Weights of a small transformer language model: 13 layers, untied embeddings.
MLP neurons of a small language model. Each row is named by its layer, matrix (down: output weights) and neuron, and shows model dimensions 0-191. Each number is 128 + 24 x the weight over its row's rms, rounded and kept within 0 to 255. Numbers have three digits each. A neuron's up and down rows have the sign that makes its largest values positive.
After each neuron's rows, "raises" lists the tokens whose logits its output raises most directly, leaving later layers aside.

L4.down451:149210153111091146132111169151145115104125159162117149104121121062134140123146097135146107120139144160158141078141116158140140142128165126137148105121111124104150121124145121118089083090159082072182085133105142109112115160132156161149119117161145127102154074151151122143149172112105055133134077121138108160132137109142132128157105161143134131125147091162151133129099118091115136119114164095161125113138091143146153075106126150143149157133113117107128133111106139110156142149162151130145157111180140099086128135132104122145149152138167099099117109141173147145115145136136117142
raises: " died", "rea", "name", "son", "res"

L8.down605:103142127166123135154118174131134132135146150125149138100158090087094120089161132162161123141097086108124160119158140121130122090147081123119097142107153094134095095129136068122114146087114126156101174092180153140127119144143142150126117109143169131076123135134094133153162117122128147125125138105138164120172129184114134086117157100124117158125156100139138121088130126121124154110132109119137099145110110129108157120167119103139104165132107145126099139142143121083206132156142136159129148156118160117120114149148137122118166097138102150141161156103102140127124080098085113127
raises: "stan", "ans", "ani", "an", "rec"

L9.down87:099122151142137149140124142107167148130156150124150118107130151135190136116105106146117133104153138171138185135130136103108131159100111104075130153111104121163141112154161157163144147124174127128111135171113112138106104137189106101092086127130111096128102115076124118118163135126125148129135134124183148135147094114123124120136095150126146112140096089145108161139099093126105109164135138126154132107093132114181117163142137153178158093119172092141077141108156128131089139137149110166165115169089096088141097071111120134144157129117101081145148123158143094128122088136115148143
raises: "ope", "ough", "op", "oper", "ona"

L7.down446:122132137144118080098157124142111137168116122129146131135100145139129129102133120147133123151069127139109128114090132111128106121145081131180104127122175136119135123124158142097121148153116108098120141172124152136121144130172112159140166116104119149162109144158107132133079123103153101169129141116130116166145108149134122146127124103135107124121098121118099119117115158114128147134092137154114109138159121134142161143103109163096091095161094138128125120165163135103141087101136117136117131134128137128133083143126151099110115184093147126056175096133145128158114093082161136104
raises: "ized", "ize", "iate", "ed", "iat"

L2.down100:080129130149117079106140111116195141121118127136163145121144135121163124096122079133112107101138136151156109107152123114142161163114108110133076145157092125105129115144080093124131149124113120179096173131149122110133114112127153115127096175161136125072106113150126161144129072143193149134109115119106139147111136142103111096126145099114112118141103124136122135179124110147125119134106138169132179132120177106140148104105112175119103127154095107140125131129138119148177153110120101131124148125196129145169107168124115145125109157163148143150117123120148125143153180131173129130
raises: "ites", "rib", "itt", "nes", "mit"

L9.down316:056145078137090151103093153060135137124110124152139116120158115075092095098157089123126127115098115164124127126147110083121168117128112136155110098147133114125119121123089077125133164069131136113125147083152104100135135133116121148139167093164122120136146140127135128129150132128112109131150126142142133103141132089120107177166121145137133135068108132149155130146121156144142136097118117130142141132118127125122141102127128114121106086140146098153184123137092120111167119109132116072117116118162151111092173103094101146096112147113144110123154115088127150116128123141126110123
raises: "lers", "ler", "ings", "ling", "acher"

L9.down335:190158117135122182159107147143102137133092167163099121151099150128111165090132116111132103146162146154142139121105144123131106175098131115107114146152146175127105118164153105082147120139069126130114130152110167119109107146178127101125125120144096148160117102141185158142086088114097137148140120173165111106112154138111079121072148108141103089150101151115103110114123109135098124132172119139126142126153135136150164114149089179132135128126090155113140148154115119118141128112121127173165108149117113137134124119150103140136119150124141118135112141133083112128121157117078171155
raises: " to", ".", " until", " after", " on"

L7.down589:054125112093126150127167072151168150109136098115101151115122170137158125120163107104159112171124138183167149128060109112144127098159155156150103134137081129100133148101117142135080128126128182122109139135133164169090163144109166147135165150139172133105133105097120151109162171106148106116118101098101114086137117107154114130135147127105104117121119118131121107135129170098179134082126131124128148120170118143167133140098146115155145129146148177139099121097152132135144140125114130115119115120123149115158142127075136118120130122137123159114170131179124107173098104147110163136
raises: "onomy", "tha", "day", "ologist", "obi"

L7.down571:134114145141120134149136149134169142150097094168152158115112088139116118157078136145169168134154127123100147126145142141155134135139173136134073182134130112159090148118104153106135118134110152115122141168151140132104113162128134114139142126144136168173160155134090137098106123141130087099143128123116105132121101122095139141169147130133099155126176109129134189149134144125169136126142127147100134084096106101108142090131137094114129114153108120135132165130129113104141117121117135121156139112131137116123152091119097118077146093139112144161170155128120135126081155082131136096
raises: "put", "box", "ition", "play", "bal"

L8.down288:110129151140135142109132111127102123118163157182122144152134098095178137152093093106132121181091126137145124104095110132107144111108137176116092096099155154129133165172144107105123097126145155126168143138112086095107154138133129127187136140081176147160118121133185127122142089102164129116115122098136129176105118125164113101111153130138110138102095135149107089110094116116123116140115078181158135097190129127108127104119171133126159127105139166135101130106123119121143109145096117124126064127106136121091097118124111136162165104110114127109131096185150175172093149135170097153
raises: "day", "pec", "pha", "ps", "born"

L9.down134:130140184145102149144123140129150137173150156141085134117107093128110144110132123141095164088108155121132135173103119146094118108137103132118079107086143061105153111184101125112136119135197130139132163131119112167121089126120127095081130093119117106094102108169117095126060128093128138137077177123125137096123102162132107138120138136117127117136088087131135146102152128139128167129142135128133099161139110103115146103145162109141138104105135139144131111084120094175170142125172117124123116118153140161105146100124166121135129144118133160138138115110117096107146110091151127087
raises: "m", "ray", "{", "t", "is"

L8.down44:107106134156132129127146122117176132113145182172118124149107109120122187134094114157167117120099133145127116069124115103149106110132162142120120143161156153164140192101118159139140118157168068125120142129097116097135114155148141135093108122156158092141075114140164166093108150126154132124145148091124153150131156150117143119102146160112086138155118118130108149095160125115154150095121147088165125097134123160131126144094125140124136105147118142121128132130090134145167105116112142151123133151129141126104123078109134116109123118182108135156122107103137101106146138111121134129
raises: "tor", "hat", "bles", "do", "round"

L2.down435:142149102111108056108125106140080159127141155160090114087150118123140094142166135090108115131143099088132129112141138107164127114138163085131117122107114110079116116138102150124141113128155126114137123132129123144095098126126135149128130164129122130126138154126133130133122099123164116096109133101086134112114166120099132150148132118132106110144055120149128160107128159084129186166098096118127121106150122118094144136148103096136137120081143120101138175126102133123122136127076150103146135110106145100145127126167136073139126114154129120078121157149141183160194086097108110130
raises: "d", "pp", "rs", "ds", "r"